Weights of a small GPT-style language model, trained from scratch on English Wikipedia.
Architecture: RMSNorm before each block, rotary positions, no biases in attention or MLP, untied embeddings.
MLP neurons of a small language model. Each row is named by its layer, matrix (gate and up: input weights) and neuron, and shows model dimensions 32-127. Each number is 200 + 40 x the weight over its row's rms, rounded and kept within 0 to 999. A neuron's up and down rows have the sign that makes its largest values positive.
A block is one neuron, or neurons of one layer that tend to fire together. After each block is what it responds to, as a language model described it from the Wikipedia text at the highest values.

L7.gate485,249,213,209,217,183,146,219,207,171,224,159,217,223,166,222,185,125,168,197,155,181,198,206,275,215,126,235,195,195,192,258,209,273,176,241,143,218,193,247,229,155,214,222,221,254,202,201,154,127,237,187,155,237,283,188,182,185,232,280,150,300,204,107,130,226,220,160,219,226,147,278,255,249,217,190,209,158,181,222,174,239,198,206,190,253,171,184,250,252,184,223,181,192,181,248,180
L7.up485,165,238,187,213,192,165,242,194,157,154,173,217,247,179,237,196,182,241,215,230,169,166,200,119,190,194,111,237,263,182,232,238,226,164,220,210,191,233,254,239,272,304,204,184,194,247,196,215,205,173,205,176,160,183,189,202,143,217,150,237,261,164,155,100,280,202,209,150,139,192,261,140,214,194,198,184,164,203,135,165,184,259,273,144,203,176,148,187,217,165,187,143,167,179,184,252
L7.gate511,107,155,257,203,182,258,184,197,179,200,232,197,193,241,119,179,209,183,264,187,151,240,199,220,193,181,147,187,192,181,223,250,219,185,214,176,148,171,146,207,250,287,177,219,178,218,105,208,179,130,195,179,281,160,217,207,206,136,211,195,169,202,219,210,196,192,176,228,247,226,255,253,334,226,245,197,221,175,259,234,244,285,195,234,155,164,202,190,199,196,226,226,194,147,231,262
L7.up511,226,234,290,217,240,230,197,227,237,196,221,217,225,260,151,255,181,214,268,213,110,282,170,204,231,150,161,189,235,183,154,220,230,196,300,168,197,160,133,192,211,288,251,200,208,195,181,167,235,106,181,211,184,124,183,189,170,167,196,175,223,189,208,153,204,221,189,173,238,190,159,222,254,170,258,246,217,220,146,203,288,186,174,216,177,163,199,211,226,125,222,177,231,185,209,218
L7.gate529,246,197,295,216,166,203,169,165,269,221,169,139,304,134,178,171,158,196,182,224,175,175,253,139,199,255,233,143,189,216,250,204,274,208,182,209,194,214,185,186,254,226,206,199,247,127,268,242,192,210,209,139,128,205,176,254,215,253,259,162,238,163,258,220,235,178,229,223,216,142,196,142,249,190,221,187,179,217,137,160,295,208,160,197,170,157,238,243,211,235,192,197,259,219,154,190
L7.up529,168,161,212,179,255,238,174,234,203,179,148,90,236,187,229,186,110,189,264,269,195,193,236,156,222,204,244,141,232,250,193,243,267,217,204,140,219,205,117,284,229,190,170,205,246,230,257,228,176,223,219,205,130,283,196,264,203,218,214,161,238,251,131,261,201,227,176,227,171,197,243,203,229,263,215,204,163,245,288,245,243,145,170,170,234,110,253,235,200,175,275,255,196,224,263,156
L7.gate751,268,205,186,221,187,245,176,205,167,241,282,193,264,170,114,238,167,185,286,132,146,198,239,213,151,144,204,210,198,146,143,188,235,113,199,277,224,188,172,182,142,204,293,132,96,199,126,165,203,260,273,137,184,158,214,193,200,304,203,230,207,246,206,154,242,197,139,231,235,216,191,188,197,223,223,224,188,272,232,131,229,210,183,239,246,248,129,199,240,122,142,192,213,169,218,201
L7.up751,237,202,223,223,210,280,204,197,195,147,177,149,272,125,233,231,179,293,235,216,177,164,150,219,150,239,194,170,220,196,185,219,184,229,241,177,198,226,186,119,146,155,151,209,189,186,153,241,284,233,205,181,163,311,202,184,210,184,210,123,160,165,218,177,246,205,222,212,223,215,234,186,197,221,231,220,247,164,169,206,102,181,228,217,293,184,207,149,189,291,168,131,125,182,200,170
L7.gate846,175,261,230,256,258,203,113,291,225,151,182,196,256,148,229,192,199,233,184,136,200,193,188,258,249,208,220,152,205,212,180,210,213,207,187,223,221,216,191,186,187,214,94,154,153,133,205,188,170,208,165,141,131,286,204,237,171,179,189,231,216,171,204,207,203,257,195,129,248,233,269,156,189,233,258,267,148,224,207,198,194,313,155,149,263,192,281,233,206,226,199,166,132,178,176,145
L7.up846,138,194,240,189,134,216,172,249,227,227,179,176,228,149,204,134,200,210,247,207,182,194,219,219,247,190,221,257,241,171,153,177,182,196,189,178,189,149,172,228,198,199,189,251,193,228,146,240,164,204,179,200,125,233,175,277,181,115,185,191,206,289,263,159,201,166,165,264,214,128,209,164,191,246,237,161,207,169,199,255,200,177,216,130,160,220,248,164,155,193,162,167,186,156,237,109
L7.gate873,151,221,159,177,211,180,284,188,170,199,137,170,236,232,183,171,197,153,323,236,189,236,229,294,138,144,302,207,220,219,180,168,199,176,177,150,170,230,254,206,204,188,260,187,194,203,166,193,231,217,206,194,190,207,195,189,187,195,197,190,171,152,142,181,130,196,204,219,264,165,178,159,183,191,181,221,225,244,164,150,213,185,200,188,255,215,212,300,233,237,202,216,184,157,293,176
L7.up873,178,237,198,165,134,216,178,109,226,170,202,122,276,167,221,155,214,274,192,175,266,184,302,171,199,118,209,240,164,243,130,179,197,134,146,231,246,233,230,228,170,212,179,186,242,228,234,247,195,147,223,148,271,194,185,133,220,151,254,183,201,218,164,179,169,191,208,234,286,158,208,197,277,289,139,246,119,177,198,196,247,252,201,175,195,172,254,251,96,159,223,221,135,199,252,160
L7.gate1146,227,174,249,200,251,233,237,253,197,181,208,170,246,205,242,142,188,203,207,191,108,193,224,194,185,176,215,192,301,267,182,205,283,126,236,172,183,221,269,226,204,271,188,226,171,253,227,198,234,173,207,192,80,210,287,210,226,186,262,198,175,239,128,200,175,188,220,195,278,193,211,204,234,187,183,211,244,208,182,204,203,208,204,178,228,271,252,227,204,213,172,114,153,194,304,136
L7.up1146,187,215,183,217,224,200,190,226,170,193,233,128,248,140,243,63,157,238,204,259,222,238,220,195,164,202,219,143,157,266,191,188,269,229,177,168,151,254,96,268,176,265,228,161,181,213,190,195,155,181,168,206,170,158,152,187,206,198,257,238,175,147,206,197,254,235,220,239,184,187,206,201,181,244,223,281,141,220,224,276,218,158,169,234,219,214,170,208,196,151,204,183,172,174,255,188
L7.gate1201,269,166,201,134,230,197,231,264,168,176,220,145,257,229,205,233,176,206,183,194,132,235,185,169,190,139,225,157,208,236,268,212,211,202,163,210,177,180,138,194,173,226,259,228,186,232,172,144,185,206,169,210,175,175,202,234,178,135,240,108,182,200,189,188,213,204,227,157,170,194,130,229,194,261,185,291,286,207,181,201,214,214,162,163,263,189,209,210,261,186,223,143,208,174,281,155
L7.up1201,245,251,219,226,249,133,224,233,261,235,165,99,226,162,211,219,190,188,188,236,173,171,137,114,150,238,207,168,157,196,295,233,242,147,213,262,189,206,177,152,231,251,181,216,233,171,161,159,146,224,224,168,235,195,245,159,172,188,261,181,194,220,199,128,183,268,184,198,201,283,243,185,288,165,231,195,193,151,192,183,266,188,193,230,211,136,211,151,184,156,208,247,228,211,235,216
Responds to: The and the tokens, strongest as the first piece of longer words (theory, thesis, Theeb, themed) or opening titles, plus ordinary articles.

L3.gate179,153,134,183,248,223,96,229,189,181,214,237,150,207,247,126,202,231,233,193,239,162,285,193,236,141,231,231,261,238,195,225,142,185,228,118,184,141,209,211,135,240,175,192,271,195,134,187,234,256,243,188,200,202,208,156,179,279,139,204,232,124,230,140,156,230,260,166,239,186,231,226,276,251,192,201,300,285,223,316,207,270,193,190,217,238,165,252,190,208,208,159,204,229,136,191,131
L3.up179,221,208,114,191,157,151,259,169,119,234,226,92,250,121,172,178,137,180,255,171,194,285,168,216,187,230,245,184,238,88,177,238,247,206,207,159,167,168,173,249,239,242,231,211,245,201,218,267,266,172,140,195,213,187,245,204,220,251,233,211,194,238,242,207,192,193,132,241,142,216,249,227,196,233,216,211,207,228,301,218,344,203,182,225,203,190,201,215,144,212,242,303,201,98,174,237
L3.gate342,168,180,165,211,223,263,204,195,202,181,174,213,218,281,135,230,209,209,191,222,182,270,175,178,273,162,234,157,157,197,157,187,168,104,220,148,224,183,174,145,231,209,166,168,152,233,179,197,241,239,218,221,222,170,180,263,175,260,181,183,165,171,231,192,213,213,218,160,180,171,249,249,258,207,249,217,226,151,194,198,203,264,206,178,173,144,217,142,233,218,237,183,156,93,173,187
L3.up342,176,204,227,273,244,119,211,203,282,169,246,164,237,257,222,159,122,286,180,251,205,177,159,156,254,118,175,180,173,188,141,225,219,280,164,203,202,190,219,162,208,276,234,144,168,198,194,294,233,232,189,164,239,198,235,225,163,180,191,159,237,209,237,198,198,124,215,103,143,101,194,247,158,257,165,87,201,270,247,194,213,258,198,145,159,224,196,224,221,171,140,253,221,161,155,131
L3.gate475,206,184,233,215,175,142,162,168,237,259,244,211,274,176,213,219,217,181,239,255,175,184,252,209,205,258,204,247,91,144,249,188,163,250,263,141,249,198,233,127,238,199,184,168,238,219,155,208,122,237,215,198,116,212,272,179,291,211,310,165,173,215,161,186,149,251,210,210,199,238,107,230,221,263,226,218,180,203,265,230,216,237,141,228,170,148,273,171,227,176,175,216,218,147,136,237
L3.up475,237,271,179,204,225,181,188,221,238,220,271,189,279,165,272,173,174,147,226,191,175,131,162,239,195,235,224,262,91,199,199,238,185,227,285,132,165,209,223,97,177,189,162,214,228,206,155,150,180,185,199,131,201,269,222,184,299,171,244,151,200,195,164,195,227,261,197,181,227,147,166,231,246,189,175,166,217,166,231,183,234,232,153,225,218,160,285,158,198,272,175,234,183,210,108,187
L3.gate618,221,222,216,180,244,193,237,143,152,229,180,105,189,283,150,204,137,148,195,229,169,200,239,172,203,270,240,172,223,198,208,196,285,240,238,238,230,174,210,260,304,177,246,163,172,255,175,133,195,129,234,220,225,230,240,199,152,181,208,187,258,197,147,177,150,230,225,128,203,249,203,237,209,242,198,212,253,214,274,172,181,236,221,248,207,230,149,229,283,233,194,151,238,171,187,157
L3.up618,208,256,217,248,243,241,211,170,226,180,138,162,202,168,211,196,164,175,225,187,108,213,218,231,179,261,251,156,200,234,283,209,253,218,167,163,138,208,231,207,280,181,174,222,138,208,196,182,224,229,192,186,193,167,170,127,191,226,213,201,208,201,245,169,183,236,277,183,248,163,165,75,228,209,226,276,242,214,192,213,177,138,123,221,182,168,199,180,235,162,223,212,249,184,285,145
L3.gate767,267,223,188,188,112,257,236,194,210,204,170,196,249,199,177,248,197,188,150,206,228,181,183,231,218,174,260,179,260,197,187,163,163,132,202,304,212,198,180,177,182,162,226,138,111,166,257,174,240,156,204,136,233,255,216,150,177,278,306,162,139,166,161,178,177,259,189,181,213,213,225,177,198,142,232,229,167,186,261,150,155,240,242,154,189,140,181,195,228,173,173,176,202,141,166,258
L3.up767,207,244,174,180,237,208,178,130,192,186,206,224,231,185,222,211,182,161,147,158,210,191,232,225,217,206,207,212,256,148,281,211,227,181,171,160,179,211,252,236,124,191,241,192,188,169,251,201,211,133,201,205,254,176,269,182,238,253,292,201,149,215,190,229,271,183,223,113,254,264,258,191,241,212,225,183,220,213,250,198,146,206,160,270,251,156,282,215,248,251,219,231,182,144,206,201
L3.gate808,270,181,194,263,63,160,198,161,242,196,188,239,189,166,220,238,188,178,161,170,243,183,214,210,247,175,275,212,250,273,180,200,280,139,205,262,207,201,152,157,225,165,169,200,203,192,197,122,166,263,225,265,161,171,176,210,221,247,324,154,161,197,173,214,139,224,213,202,213,183,221,180,210,296,249,256,232,229,193,211,231,258,173,119,142,224,228,144,271,253,264,238,210,200,86,191
L3.up808,226,199,186,274,138,161,222,226,212,273,190,203,212,155,201,255,215,186,232,197,266,143,216,246,227,168,237,236,184,190,158,154,290,187,208,247,172,169,239,199,180,105,175,238,217,160,153,133,157,146,208,242,190,151,177,149,240,284,278,208,240,235,214,253,173,245,225,181,200,244,186,226,209,252,269,153,243,153,219,238,165,268,210,139,178,255,222,188,269,169,298,170,221,209,141,222
L3.gate1174,235,143,217,251,201,105,153,212,238,213,222,165,235,197,158,238,215,226,242,237,202,211,212,257,190,159,218,201,155,172,170,190,182,272,257,197,150,199,164,181,157,130,176,159,248,238,189,202,230,212,168,202,220,275,219,216,221,211,288,205,169,288,176,173,247,193,159,225,194,237,162,212,228,140,208,238,201,146,231,250,182,150,216,265,206,291,226,253,192,227,211,237,157,145,200,168
L3.up1174,144,221,134,282,129,146,216,212,184,292,238,153,273,178,196,230,180,190,218,169,159,175,167,232,217,182,297,254,185,230,180,270,198,249,104,149,207,208,240,110,141,254,190,109,197,189,209,185,184,218,197,188,180,166,205,274,311,251,285,185,195,239,215,202,196,188,209,190,176,119,191,202,243,201,157,240,279,201,206,209,219,208,191,247,248,213,105,191,143,181,131,167,233,224,201,172
L3.gate1195,257,205,133,256,204,129,272,288,154,201,153,171,217,221,248,160,201,249,152,190,192,170,231,169,261,231,177,122,223,174,116,198,231,166,163,184,193,145,106,228,182,183,292,160,222,218,175,257,167,191,284,240,213,222,222,100,196,238,203,183,176,244,157,206,168,221,227,120,251,222,268,222,174,175,231,229,216,192,191,168,232,237,180,145,217,114,196,217,192,187,175,176,105,199,163,192
L3.up1195,175,215,278,190,230,123,262,162,146,182,179,161,256,302,272,199,172,205,203,193,205,204,191,197,302,307,215,163,198,246,161,200,158,267,255,201,240,127,102,242,231,223,208,180,213,168,147,223,153,245,242,198,169,193,275,226,171,214,240,191,223,257,201,155,183,254,181,186,209,171,207,270,241,248,151,163,274,277,164,246,213,229,185,131,173,176,231,206,163,198,211,202,156,150,149,153
Responds to: Function words that are the second word of a phrase opener, e.g. the in "under the" or "following the", "University of", "not only", "so that", and "ts" of a sentence-initial "Its".

L7.gate78,167,206,205,241,222,292,192,130,172,190,214,188,183,185,209,174,236,122,223,203,172,240,229,188,180,236,225,127,201,201,237,176,236,213,154,235,219,199,214,118,122,132,234,180,209,150,193,274,247,197,215,151,170,185,209,209,184,160,254,180,247,195,216,211,174,216,206,120,239,210,164,189,175,143,230,156,209,210,194,148,233,178,168,204,133,159,153,284,167,249,193,197,115,169,195,244
L7.up78,159,275,168,272,180,196,199,185,117,197,236,213,191,190,255,168,242,200,197,198,141,235,285,259,188,194,198,168,159,211,136,210,143,227,237,138,235,308,195,144,207,203,225,147,227,230,186,151,176,179,195,201,284,200,241,207,268,141,198,150,245,233,245,203,202,246,183,222,170,187,269,147,182,225,248,182,192,206,232,196,217,251,261,270,173,197,227,145,200,265,213,193,220,189,200,243
L7.gate79,180,209,180,244,213,183,197,136,227,211,198,218,221,176,200,166,130,184,212,244,204,204,193,175,233,145,172,162,232,158,204,167,225,231,191,148,156,171,189,184,217,195,152,179,281,241,251,159,183,149,98,216,247,242,190,246,181,223,171,216,223,145,188,169,198,204,183,248,152,229,250,126,163,166,175,168,154,228,186,226,207,236,163,177,143,248,189,253,150,198,362,226,177,161,247,150
L7.up79,160,177,187,208,220,210,102,171,218,168,216,178,200,160,210,179,254,211,199,187,227,149,206,214,161,162,249,159,248,249,193,156,196,253,166,132,186,163,254,204,141,159,296,187,193,250,270,174,186,194,155,216,262,219,234,174,194,139,211,193,189,189,114,173,208,207,175,156,140,213,186,198,197,276,222,211,260,311,230,205,195,164,127,163,233,266,181,203,155,168,229,228,205,169,259,139
L7.gate93,164,227,187,193,206,163,173,213,188,197,160,192,209,133,174,213,232,212,202,197,175,109,196,241,217,139,129,197,187,206,197,176,159,179,184,207,196,196,252,187,159,162,211,189,150,156,224,191,141,226,168,170,193,88,232,249,166,248,170,194,150,247,189,217,198,213,141,206,275,265,227,173,224,153,287,205,278,233,258,216,244,240,167,206,198,167,212,246,189,286,136,272,189,207,237,200
L7.up93,124,215,245,211,206,174,204,219,201,187,202,207,241,105,136,216,211,204,208,225,133,166,150,247,195,194,249,128,183,230,206,162,255,170,238,250,220,228,186,136,185,256,217,221,214,170,201,222,224,328,128,189,142,251,197,216,166,227,144,265,178,176,195,230,164,270,164,150,246,199,175,203,272,177,259,217,264,228,200,176,248,222,139,152,242,200,131,157,216,245,223,123,235,184,134,204
L7.gate164,197,177,242,217,202,169,208,146,159,312,171,186,135,150,277,154,194,147,155,232,151,176,269,253,116,228,212,159,159,224,205,211,197,152,179,253,137,135,257,184,151,203,184,139,111,173,261,177,219,192,189,211,267,169,157,197,182,184,219,283,215,230,112,210,245,271,147,161,225,236,191,176,209,206,232,258,183,172,167,256,155,239,207,210,195,232,225,188,257,210,207,209,181,190,235,186
L7.up164,190,181,238,336,90,214,172,206,268,233,224,246,213,188,204,227,196,152,174,190,176,212,208,172,203,181,182,63,188,215,190,185,177,233,239,191,190,248,320,246,246,250,231,207,217,210,142,204,261,170,240,215,197,129,229,196,136,169,243,109,197,178,171,177,139,229,194,147,202,201,124,228,179,168,229,156,223,222,231,273,245,235,178,204,210,194,207,214,215,213,173,184,252,239,184,208
L7.gate502,183,279,245,197,173,214,226,183,293,229,225,236,195,165,164,206,227,210,248,131,213,191,159,170,169,143,139,195,206,219,121,230,207,255,209,201,117,169,195,262,163,114,235,151,229,195,243,231,255,216,164,162,233,178,164,235,187,183,151,229,155,150,223,142,214,188,157,262,279,165,96,202,191,200,194,234,294,223,211,185,222,182,157,255,111,199,158,216,208,192,233,147,176,190,235,128
L7.up502,161,173,200,211,174,166,228,239,158,259,187,200,185,169,176,261,191,201,192,189,190,185,184,209,184,212,185,147,180,163,218,116,220,212,168,278,175,187,256,157,253,222,248,231,223,187,197,216,120,246,207,178,126,162,157,186,216,209,136,168,128,190,144,129,187,193,123,212,252,127,221,213,238,198,240,217,160,193,203,269,155,218,134,269,198,210,225,234,267,268,185,320,185,273,253,136
L7.gate804,165,246,134,200,169,250,143,180,284,147,166,152,203,195,191,201,279,226,255,230,232,234,172,192,137,193,209,196,172,281,178,213,193,131,229,214,138,248,202,152,145,176,229,233,249,190,176,148,205,214,234,167,162,157,162,186,162,113,215,180,225,204,184,224,188,266,240,197,225,183,142,183,220,101,203,212,234,134,215,257,192,226,230,199,129,213,159,204,268,185,217,185,175,164,308,199
L7.up804,245,206,173,192,174,171,175,222,167,194,240,132,192,234,146,216,214,196,189,210,207,178,191,188,240,162,243,246,190,121,286,200,165,172,190,232,199,197,194,240,209,197,159,208,177,191,194,249,257,226,195,210,223,261,222,131,144,176,336,199,186,257,263,236,207,185,104,220,222,218,150,176,230,147,178,165,230,166,250,210,237,229,229,288,228,176,277,279,163,261,208,215,212,199,234,215
L7.gate910,213,173,207,225,214,180,210,180,170,257,161,198,219,172,216,116,236,220,149,191,199,161,282,209,223,173,228,175,176,258,217,222,261,181,175,138,183,107,230,202,242,259,161,206,251,207,190,194,181,262,195,232,221,130,216,173,224,221,167,235,219,244,159,189,236,164,203,223,142,210,277,139,261,140,190,226,218,181,168,269,193,254,198,199,169,273,167,194,203,217,176,232,222,273,105,188
L7.up910,160,226,210,151,164,239,209,174,170,189,183,191,212,200,197,210,301,174,187,244,210,232,218,318,181,191,175,164,203,225,197,172,195,251,227,192,147,231,215,169,221,145,226,213,264,198,199,251,199,175,224,125,173,182,143,209,182,216,194,148,172,152,165,183,218,161,260,152,169,184,188,216,189,117,200,175,225,206,253,164,191,179,226,265,110,175,212,240,221,164,291,206,159,137,183,160
L7.gate1175,226,222,139,183,182,235,179,152,197,171,248,245,206,167,178,191,217,191,237,196,178,138,204,198,177,124,239,195,209,262,175,196,223,240,198,154,149,238,90,201,239,238,153,190,187,152,211,237,223,182,207,196,269,184,254,165,169,149,207,152,272,180,116,138,162,163,198,167,245,199,275,160,223,266,289,218,185,209,190,194,224,192,208,225,254,185,217,169,191,259,215,203,267,237,240,194
L7.up1175,242,238,204,248,207,208,185,167,176,216,217,231,180,205,170,221,220,222,110,180,137,244,216,212,133,155,248,115,184,176,168,131,223,227,200,194,208,200,247,212,211,181,146,227,218,179,219,221,249,134,182,266,289,213,159,177,185,200,265,170,145,195,146,203,219,219,119,208,170,187,214,206,185,120,174,259,129,211,179,230,204,215,185,201,108,257,129,205,244,187,177,218,114,211,237,172
Responds to: Possessive pronouns and suffix pieces in biographies right before a family noun, such as her father, his maternal uncle, his eldest brother; weaker on word-ending suffixes like -al and -ous.

L2.gate601,172,242,223,254,201,184,213,181,173,208,181,185,214,187,186,168,232,214,152,235,220,205,219,201,162,151,183,178,156,269,177,191,246,207,138,247,172,217,215,194,168,271,156,157,237,255,129,228,230,157,189,148,154,204,171,229,203,253,198,175,168,251,155,152,265,189,194,202,156,192,222,253,207,147,220,200,216,171,134,187,227,235,196,226,210,172,228,221,113,254,231,279,243,245,258,224
L2.up601,160,189,214,227,257,152,161,217,193,253,198,264,179,134,247,168,262,172,131,218,213,223,197,208,229,167,178,213,142,180,240,251,196,226,178,129,175,233,200,248,253,206,179,224,219,167,229,222,228,204,170,204,107,206,186,219,173,230,244,173,199,211,153,308,188,223,189,184,191,115,213,178,167,168,167,222,185,221,233,145,208,194,107,179,198,269,171,217,256,285,201,110,245,250,233,201
Responds to: Fires most on "own" after a possessive (his own songs, her own writings, Allan's own label), more weakly on his/her/their/'s in biographies (made his debut, during his tenure).